Part of a small language model's weights: width 256, no biases in attention or MLP.
MLP neurons of a small language model. Each row is named by its layer, matrix (gate and up: input weights) and neuron, and shows model dimensions 0-127. Each number is 500 + 40 x the weight over its row's rms, rounded and kept within 0 to 999. Numbers have three digits each. A neuron's up and down rows have the sign that makes its largest values positive.
A block is one neuron, or neurons of one layer that tend to fire together. Before each block is what it responds to, as a language model described it from the Wikipedia text at the highest values.

Description: Quantity phrase connectors
L3.gate41:466478468497461522452451452531509470424470528521447496543490511483475528539560477529461487450490562535540487500557456483530544515542451515567564455409450474509507539525497551532467543496520459552523595555491527506536490575538570466429507504487543415511482534478538460521464436493560546498493491471484501485496542538529509524398480452486556533457458511508530493498518508578557552498497
L3.up41:486544497514459487521553493482535473482535443591476593476502471536450448470552528494504505469546446491573520482435420489457491461438483522484529443496529465498541480535526442507561493476435568452472533462469464454523450424472446589479573490532465473540537536533519477494489456508522540483494535539492578518544524423553448430492526524469477472504548554477486496476482507507543473408558
L3.gate485:526555617523556534504531447486500519510564498540491497525496481504478468483484467528422526478546551490479482562536430425568519547490463504489455441456469507559525474526484593494513462483467486495559511457499493485507454530442465468509498552587473506476563546518470535514460525488488483431481582429473494495475511468469497506523514494520445526422457533509521487564514493525554451479526
L3.up485:498483456510524497512444517489507489469468483506478492508486452473484505507528552516470404445440562470506539562530518447474484506578417423446527507472511415539477559468499484410487507497490566471538484538531493449487513469470502499455485547484539510543489506490425505519534466524550531455485538582455517492489453499477550494496513455495501537436433496544505541556535477475522495539502
L3.gate580:582469515471434464496486442536484524475588429525508418467524510515508454512483443465436426447475475471447511439542480518446463548511567481580546515549535569520475517430484451499424468479541473510493497473515438539464460511537502460569497465513497463510497490565459498541554473480572474468480461526514481408436551506560499442566516510446490548482486518547544473408480527462469513503524
L3.up580:488524570424510521569490492553502462451505490466480419434459492473508478479512494426468513448493453461508522546526476490486568442457541478491519488478478540476532460515530405488466476424455478438522476504549521508548494540411498479523432486464462495561522448492542498491591521443537525502463445474504490494414547531499542455505463482472475491512535525471428558442524533477526509496470
L3.gate720:517599540473503472443468524492512503467491505506462506555491455483497485490548563501483464495469538534520542517523516534481497485409493533530483572516551524503493540503496513451440551490411530522465540491512551578525481502437498506567561501545561480485593405617495510475524460508471420544437503406550560616552480474472479487537479481518516529414459452471476492533509462515520558559456
L3.up720:516485464498545532462518471533493427498498484502468514472462525499504506419445533567459517453555501508518469501532492523511491520540507538482434493407515499480517519494486446554527577432504473556500467517509494442513483495437523515553587486476561508583528494434554447457486469481515499475492507534432549561551565524524568444486483460462487465532439585533414412499578524526534522533459

Description: Copula after article subject
L2.gate2:492502561562444511437407483526458518530503545475571540563446455518476507436555518458495542523509448526548509511499456504455473454479498523539474492390511496503595524504567527535523526538393499393509504501515460512518499493520488522473549544447461565527509545501499461508445469483493508441475521530497596531511508487447558541478482483506417488471509455500462454529512517500487436467455
L2.up2:430468526491451487474500495573555488473527484553472498542448495505412494521473433461535509516504503482495515601406402542475411532496547526468492542417523498531510500461515528500473466484497543479540536515489460554459523484453557491504465495469530531482496576511559483510505478494450499397484469484488535504514475418480475527450470495520445560563538547540500467512433492504488518472486
L2.gate93:425573506485511564529477518496538520584558564429560468488461476555512512501517560503439414549495470519524539448428487490497527568490500504484494487475463546550474497539514468490584477461510519493493516530490464449518520496483499551471501510493540564519442527498477479554492517514494557473540508527521447470444425458457497491498513452548494487560503521507399450549500483491507459514505
L2.up93:499550462497526474502472489504562447491528457487518481473458502510545459459486563480488557520549511477520513516423447541507438550518534490499449486460504449530577550492502487492501472465473560476486486500568443540486497500533485503462528425544537488492513528445514488551534482570454523438448454467500495496497485477517462538463521473477537522516572490511449504475496465528491462429594
L2.gate492:497524516517419491400489555445510525487496460500539445477478423544515568468533543446430528536552482545556474523463486509408627446439487472549502521449434506523536496514539522552514500469559506467506494486547502489520594538509554488558491456509482500483493457507428475453537540545548546434485468471494504498492486490441500581518548553451446470535495473493495441509500477478442430493535
L2.up492:498511508494534439481458529461480499501457594541494468458526467506495514506514543570477525505486454553533422427464455525396464498498524466530526499473477430542434506472493520519492491446464533551487526463558448523514580406528511522504435478530559483534509516465546522507482494556561505483524538523537451458503501452476516500480503492526510500547569413511468463545439470472405488492606
L2.gate554:492503563425514477438525464546511516519522541546546458514568516520414486496491532550446487499544458510472478473485502477546461498562493481472504534467495551495532469445458528512487452431500547466548462559461514512490520430498468487533516509532443472484533517522537531468488464553402437453538439469468521564516507487584528501498507474558547539484481567513494514472473514458514472511505
L2.up554:506445491539498515469523521503508510539527480509501449499461480516468518471585574488459516575522513468488416445421486501440487473481570532548467554537498510549540502572537430493464499497471498525542427587455512500507516508473470523496538482457461492475507476551485487459508474565494455538562544456522519511551473522548508515504461548492524506525519535523501505514496465522436508566465

Description: Passive participle after be
L3.gate633:559520485489479508451435524424486501554472449518505429502521528514472547487451504484520436456519537421618536515450446521589517463475545511530575502441484479538486548492507543588422503493470504544506572553542539475527469507493498494557541444538498500440514511531599472522533470501493565492438498432490483505491464440446455507434421483467409502509542496566537478449516498506560482425502
L3.up633:508475468480493429487466563408539535485500515528544452485484488518469551515439528527448501520473536486605523469480493432533593467443556521516533488441421507515491435554529564542474442511461518557472505439466458492523485418479487456423490399549456507467465503559514543478523481542479531465430494466543494556462498388480509507545488528513458479503498557495541467456468509517510440370448
L3.gate704:507465492432452510465576489512452496522549527480519510504571449383485523525481445479486558508509596501573506491519531552538505411492575479510496477503391447509498467499538553537454418543525525523513557531548461481512461410432549543522549448558444446501515434565506467513485528527477504461512515433477511522445540479464502534485500510435458477468431491580531450581462623527531480482497
L3.up704:531534490526420573439560505522576553438431481543463530510493543475493557596527509560506499430539490525520422496465498550480511564436520438489480449465450483490442493507495545505508520449489578521525459455548507512516392489517526542435559501425482433443482471456503457496429487545436526586540531453499421501551508495491511460457490446440562554499430473508470395509487522484495485432467
L3.gate723:460371472523456554504580508493490494481504497554517505471477557505528502459482367512550454416500475411497470438575519544540585553478576521560478480478495572497488526448524495562480542606471505566493462513523487468506486485498416496541482446500450485497446520477466505503438520491445504442532524485494505465614488499468466538534489531570452465461497477480557501541506472471515548452504
L3.up723:512458426511502424540457457526498546544412524497567454500416556514554467458498481528550467526452557443528497565467491473470457476499533484453552452580520458542506483531519553514490431491469520502491476491574442597508496564524398463462494510488467500411468468485504552477472547497524519490505534509490441538509487507437458436567489520517450523453596432477456532498498472510523541487488
L3.gate808:511518455441516501518533409560514496438484512543453447496407472519519573537530464504475557471516496453507502503503486537422466484411444472458575479450479518486489518485432468544517408470416471470454519595568499556541467456531512474467525516456498486510505509489531536487427472518512460463496451440525466559554526493506549518528513506484428512480557544520475531510502463510438505432566
L3.up808:507489496539409509512485541569525438446544553470481449485434475541488554596411458463521541526504506487398517505443459448471457500516468470534471484468504485499529531434502469480568510416482508530595451467549475551522516514543538508510488534507531563505476445480475520478465490540480486456555508465508474485483488457517569490495434475529451491489465532478456513564467519512433445510434

Description: Preposition after past verb
L2.gate232:451558563511457536536556501538510464501466527490601500476567456365546492460514478490537515558555465504529539502479488531571493492476502511426495484495502516469462467455463490444504537532446480515597551573510547473537539499474507472486484541470511482387554534537488478473494501487474456471546462479473520515494443466535453490557522519455509521436500534557486473521550531499548492464477
L2.up232:496512512517454497487540408570470487516536493432562586477490551446511509512483528570505492493420524573490481533462511468486557462458439442506480535573511500460487478477470451470519540501522515562503566514518473454473493483563469509545465525498509547486553470548552539479521472476521471564478497478426528502490515443503441520581498532482581503528488513559539545543533478464493454448509
L2.gate475:503527534550523568488537515491497411591541519549442499469515507461518390461501510474455525460511639477473468492411590529508509534483502506422527420448533441560539509499505447542468487455519515542524445536500478435497524448512458475498509557508439500522480514429477556552543476513519479415520478493485602488548517449523492492551533549491556490577539490529512498532484542571468515496493
L2.up475:462507488477458574511468459481565432537576512542552453509535471587522509537529560507518616486502487492435509476467500468497478481485459508569483517466469442481543541472499541505477449486470482452450512550561472520469508457400569420497594360474466513497540527503455411572571453549488503453528462518448533513561493507520445520504486502449500453519536543505495479572484495515546490483481
L2.gate567:492511521474482488500541470510443494491467607561568514437517411431510489481476426507497561565562458463522563471433462484523433486481521490488455494526546576556474539471535481496420521451431474543500532498538470559470502495530489469433528490540515540554499553436516448501488490492511488494515491511481519527461425452540519559487457505439501534463503532573536451499478485446501473501569
L2.up567:558494532483500529533607468548491470512485491463536479423518417449552502463570491561452497532558476551527560542473505461526484475443464472477445538465473461565422508545509519493450442454522461494513522465496525549453436518524508429486552506552498472485431538475477508525536438512541565510391533459417519556568442531532542541522465529503485481463550488501481555494568522438488462470527
L2.gate707:481458506564531526428475575478479529499558519543548474604498444500532511473482543483446566386488418563497512479543541446486498574471498437420481531566517573509506493480493512494530524501547449513516497512506484542529497542519527449504454487500519543465519481462434548529458441460535475556454481478464489391553557498548481462521470506544487522396522594583551494499443541485468542475479
L2.up707:481438516499514453459501531476430403555476456561561463634485508458486482476508446533526485505479453516453541519470563501522499537415508460450491489547485481497559591500467491467444541468478530560550518481493481546442496531563494394542495511523409500483541540486545483492431486532483542526467477402529534441557485482563530507514480467512475554462496548569533490570450498505517516434475

Description: Degree modifiers (most, more)
L5.gate413:511508470414451501491475442533545549548466441511474526478531455517511476531516519553493600490561531443531519474460515453493525453459531498536436503450496520597494489537531439504517467502499491519485487464539471523525448512457494424572557508435471513574437437499528509487544549549517568494529480500520537541437509498498500576496471545551607440506546507508503455424562465446554572493526
L5.up413:447521487529508517456479534495553469496493553564491434553544490561524498487488520511550502446517485509515420488461445462492477451496544503550476485544456522462558515492553554529468516462419547513482507494501505590491500459399474481493507487429460508411453462484519505535539530534466476532441512578480449502526468505535464463489527414514516524510532580486531502473504485529524482468460

Description: Second piece of capitalized names
L2.gate218:464483494429458463511485476507503531486495467493542514498519436491512511426589501502454488502508456544533519511480506529507541498513485445526462456506513515508497570529418462508459624464482547506498471493564545448526378550479472514518551520439535507448517440509517421496496487566497583400494442436451522465467517529495590412499483442473500497517540478469484488411509503471498521454526
L2.up218:552544486448612461552504499486546531532511473497460506528556494494499517482510502430480444447477471515493559475517482497460579515520535531480470565553507546542538470532468507483572546468518409503491453448518520508459449516493486485515562502411523480448470544457425479471518497547514521448501465518539480456492489511504455492464566518549517430493557430456583461469560541518518531523550
L2.gate570:465510548531421636503497490492576498554521541469508473538451518522562476507573518507523462439582535469546496455454572486587555438445573499598535509547497504516476514481489504525463492456553451461470522508476489447502512514525471472539508570504520515518537446476511530487517478502560542546525506474487500519517468531450506451460443478477519439494490530573548522510482520573504437524459
L2.up570:438488511544554549562506468485510533471529540531469522515405495495450418387574498537447493524499501482526487418486523512510570541563435508540559525530450486491560517511512487529465512496501458456489545476525502512463480536494498505516525493512478528547457477482554473526523507536471530539512576512499477466496417539449519529502457516475468493412470523581485534473491537505472471537411
L2.gate696:535452491458519499499498555524527536468558458504521445591560591504438477473499490555526477467430549503534496518532550512568574499503507467578529446517487534454544495553538520456485468513544547482474489495511458485546452478499586500509494408497469455482498520436526441455500537461431492510485447530478501534482546430609531448516523565541550453573482475544524459451483541425554516447511
L2.up696:538484491520425531554489451509519467487516487545477483505613493515516498458478498517518436499498501504494545490495516485507521515483557435544490469536519568484540509470521509426545517506544583456533481452524447512518536467527595454557489480440529485625541556491478506494506466486517456477481491554590505497396543561544512472468479556567558508487430483527490531461468501418499474510497
L2.gate757:461478404465475571501468483488507450503476563536503473492452473452455480488529530439534544473499520502471514464442516475464558470526440514530547477585592482493575513548390565436507536524554514542479464482590567409457439424492472502521501468435493487509496463444516385433490483489556467450468493511562549460428533493469536423488462520541506528559534502540456570459505427449515493520489
L2.up757:505453489513550509502522506522512497555487433496519483501490476558482549507541534546472545479474526484536478427475527456468386586470531508547488452531483508478467592497443425465426502506493456560541497517547447480512497533543529520445480526444554456506425537481516469464484512576551443473452481522513533474485488542515518437468490531506521517560562483473484460539557510531564498525476

Description: Past participle endings
L5.gate735:414429396475506561499521405532493507549475517519463510512467435443509580493490553478515510520596509467549569509548505561489467444407542441512425578537521576452485597505455498467550507480504508537508538517554520509481499520524432469478584504472485485532504570533494513477474541547479522475511493453483483407527479477561543520441478537473486510488480523511514524514446512503470439448499
L5.up735:438539585439505523438491514482510464529596494561531496449491513490491535496531425499577529511494466508540521472465464520513502508495571508505462522439504490433506495514487476446511477489468475509513451496506482558517622512517523509446527503482471444568499460563446479428468532559494507543553502499520429491521441553515515509448476493409423492462488478476515466471411484500553488446449

Description: Sentence-opening prepositions
L3.gate124:511538519553485511500570523479513444478558471510476513498599435399580505447511539443500451526523507568517480484565535502494484532515578486498496541481561508564429495480486424512504536464485488481505531520488532545533488507579588471555443479511514509520501436588522499477502508450513464507471482459470524518507477481510567517491487525526554510493497417580469516574454450470623437469539
L3.up124:425475528524481484552491504486561504525495496469542475499523452463573549474508492516497570505549460526555544546540533506461457465484545483455491500485426449526509450443470389438576584488466499491485501474518577490515516511511506467554504528551496520425518399544552482506458500466477534482546492463531485540560534482495478509447539491506533599457464517510475476502471604471471474552510
L3.gate185:436471460470517501441477483546532434492465480491491532524529479456544511499488479564420515521482459547462464507469535528567523468487489449486447521455547452599510514543479460546548531562434524461555463544462406554580516524554472523467568535528541576547461532526489456504534484443499512433472488476519529491434480528565480552569491558443499478467509493519498536485549499462545527534524
L3.up185:537506487453494493509475565528432474505518497473550562507500557529520550566474484470513510528450459462480528435500474546521550505562444441495567460456492470477497460540508497496447524517519497440510432456490497466506493386460525491512558508566520500471512472432462486547468493503513503481411490528498549477514544525491522511569578580469494538512446483489494425468556512487505495487493
L3.gate403:454447541475503485510532535617461478528496476466509452536492510454559464505509518578504487462498459496472609494424448535504527540492476431526481580461496527513482523531500595509529541526458511519580493480545473497512504518553490554521481519492527544395450498433489508505484507500577488439525516527495468462514467414498489498541516477450439472438493540477525501524472498441507500523499
L3.up403:492504530493458432484450531585465503466459528489499532468428504492540516456564579507479514514533478485495647545468528529456557493471467488546489481531529499504457427449433500482484456504489520421467501492469513528500425484524474461613483501442477560504565469506520533539529530482505529493544480505528535496458569481506513443514447523513564587487485510481561438487491517466478449467539
L3.gate496:410423475505538514448460496505525471470457451486456485497576510482497450560521530474499452515463482483461589431483577493507577504503434456505505491470537525436450510471576507497466475535480470490465571472488418502518564449531451577522501485592437562561491534479477494472468518470500484484477534515512450466468486525446402488537445537537468500501502560568508416461458473509512508466528
L3.up496:444528461467507445443467463485522440473469475528446509510532518537509467452519540562521429487448444523505581491468483459490521475457496445461511541430522490481456497476454453600490504551504492464437594553502474483560514427511421539506479541549487456545430567493508507485506506457449560465459472521482487475533564519562465538476471507491537483490488507486615482543519514456541485585499

Description: Before entity description
L5.gate230:396498533521507520461511461540512563479524482493489486428423417498547526452509522538560506469521509498577556560547400517578486524444489492466563515529541535518488525565459452496479580460516520428495504529483449500500425462521448445497428507475509511531515477492451539557459464468482431552492486424397507586460458444501542481458451517536516479432512457582547538532482591493490490459474
L5.up230:530502488466503598510524532509496489464528504516493502462556478532519609453472485472637566534570469479519508558532531520531481467489499492553530427464445555414517531506420530455541458560494460496513492473512520463468571488426475471514525614549428498507437535498429544467445501503460531425523517489517488519556486511511551516457526497517413482526464519459434457491447512446498554458533

Description: Mid-word fragments, especially "ro"
L5.gate515:475468450532563513540531557479457510545497457515516516514509518567525508499513473520565493530515461531500472487497380435507474528482466503479525484571489508462490437518508465501447501400552435441509499471530576513529500560453496525457515433489503428474446464514535477511517496498534476557542430490461468561558554582496564529506552532532534478438479496494532469577448504446517514475492
L5.up515:464496423535538551520461590538441476524431483468506496464542568516519500449524478460521523454532455554562531521599520485459433509475507501460515523397575560517488478514464502552421454509506519521466548483504424439565548473528524578534545526523498466493492502474451471480491498532513485547518450540498462561454584497479560456467552570525535497473544459516470535497488496481501436441536

Description: Passive verb continuations
L2.gate37:469467557493541561522428557488546501485412475550544486492508467466482543519517502464524538414451527523504436555470495511482453490542499507480550466505528503542537499507517481531482469511508448514570473495476439521526520474504568528512441500550531497548519578430525444493526474481603506385443530564518479491448502537596544443552475467545504576473508494466522510542574532519491374466512
L2.up37:483420483505498472469518569464551514495501535519495512560476471480571505513474511509561468467581493575466460422446438480571486424494504455499525491610520488503465455502560454548519510454496465539509524551537486509466494440508515518547494519514597456560453557507502489531531550517520505555578495441574427441522487510587447490551503462516547540524534503571488466470557472501532472498492
L2.gate725:452417448512514533467515572593500512506525505494599506500493512490463440484519561461506531478503557550515513440440488468497441447547506508494541414511474473473537495527585517528539558547469474459489522487475527526506479427532508492480511474528523439557510496544477491455483497513582463474566483485498446498429540497558535437483457410467516455461476601477529449548558568490517542502527
L2.up725:458468447514499493453458568580474544483513489475526492449494580452477466523445464495553517521533484503546453465484410518452486480528468548511529580492514495408515574487554504513489504604526416507546573515565528566431465463523488533518529426512479504535535453571518440494530430519506519514511430502520501451484527477549491447518494468490462444490470498477487396501520567491455491512492
L2.gate730:452493546490515528512490545581500469547505493482511466467505517481485492482516494432497558543521474403546478577501533501482518468516502489489492561428544451472429558466491547478441493439543539493556502461467520537553479516538497520544583518446467514419463491478503609446470484480577488453550504496524478524437535459479507501441528528507531548473489515528479439560525551489484521465515
L2.up730:573425463493470522514506398553482530460432508500482498496487444441563514517548498467553562551544486479474537532471459522488528562447564542462521503576536405492453485490479439487452507531523474567551423487459411457501443433461446472449473520518460524488399521512490532560537508500534552463461558482518501526454524488540551479479406530446502478491584453497546481542474466492519487542451
L2.gate778:493448582529483538544429479506509462466575463483496513498516504484595497543523499466495534564520493458550484480525446521503515516527506534476526479468489551476459498473473487511517503528528530473452547519499489443475481523540498484425509506543560463470467536497480517586494479502434494483518520512533528501540527501515514475490579470506505529437487520499522527482507576419511541500472
L2.up778:522482493430552495447532539496513543530442509493516523538545550394534533503537472431481559518514494496593508514458478498504482435485473520476455615416508507503413481438455467515498517495495428470499509436531486563391541492555500507463504461491465543505491500437474437487531536500499590524516384507480510505523465484468532489479525541503487462511459474500564472502463471474472476482508

Description: Date/place prepositions
L5.gate807:499473445545528542498553570532458414554555468538530502602518465449491516523499582494462500426508519554504510477502529584381509537499513567498495556457456554528461500491517455456471559488431546499493447446490461474493479504487507585598462563455459510484485434514435477466470503476542467465491548521552563490512542511507501492537482583549486472502542550521496479515454501466478515521492
L5.up807:394494495553500508523524549516459499488558505497519487516481587532467491497615411554540528524548468555499479453484468516490537563432475448469484491532531460528474512537441510525452516473503480511514474561499468567482559536439481485504450540454531536466451481421504544447427528479547458421522466516535540530493498472501458494489470506504514478504500543479509477505507486536487521472509

Description: Quantifiers and degree determiners
L2.gate66:533544534488513462486525547500502494475431523415507487503493511417436491482597411506545498494573500520421478558477478533530567509483516485499515492494526493524469448417420516495448537536505517492418535483551427519528543431519501500445530494590553450454522446515525444415447443545463500554493540578385456570511518551506571562477487490504488523439514520537497531519511567448513569528565
L2.up66:471483517512488516463487529511561476459519505410496552517443506465435545553579490484483554512518491482417485448431486539529419553422527499573491461479546484527479450529501530501519466575498517475507554485475496548553540398510503509465514477519548410527536426450532534434505465527509492465480520618376476513416468529531550511470532443501494513425544538547494555532499524405524506514511
L2.gate260:545473460565455480456525499501521564555514463503587467556532495492531461448550541559463522488459473425575546416465473534519508454471525471465514453502542521569576487550522537478513515465427526519511481480472505502493526495412486498470497520541511505527498462469475440472453505523459492426463421478439515467502512442463451442519419415562502515500480477493514471484478544458529470475463
L2.up260:562466500536530529499436538486613619541479518539612443456501515527484460459541523542526515523474432585512494444523488553483462508482614495484509496527471523623454506487547556541468503492463469515435484488503478531500469446488438439556497484439442573499486480507495452429497559545445486490511487492495418520482449527517459505514526486463431507537518534539536490457528511505479452480452
L2.gate785:518530477534518504443573456483481518471517459511540509584486469479518536552490504553456474473500430483473515480519505483464561518447496478543491463630508550514511519493521502574564444523499454511466492478459464473402492446480526495492493450491520512451487454558525510475528541492583498570569470471580522510491532425509475417557433474574531570500533525491535594459531425478494527486542
L2.up785:588439482553535521557483488544506488542427464515486493491481515454510486545529495513447528533505494540514466468520491488519527561493471444522535484474514520455478496524496567502536491475369380523504534473530443533453452438533446465478501543490479502533450530526509497571492480476464592520522490540566540503539513496532509506436438488509460580563570562520546551416543569433490503500520
L2.gate822:523483573458476460573551596505530492639525469483465511480475498494443464510493504524457469428523514505516564557456523490490479478386535497473508483554503472518521452533557555453548530528479510514479560515507500506442479458482574512557509452535521507479485497489469481527540507486451536457531526498414565525546495424521503495437523473492512464482539456510458428534576491465483533505505
L2.up822:562567471521540445478430515503529482546511466533509493527496523496538477445524496468498503440441536485511562507477421513492480454541475495489527491470480450515505510518478492532488516502538534548407511486496452468499556501499496480551534581459514435509580467467506501510497426471473490509472511470532507480536520384509482544472487489433439492452510501519423445462518527477473523439485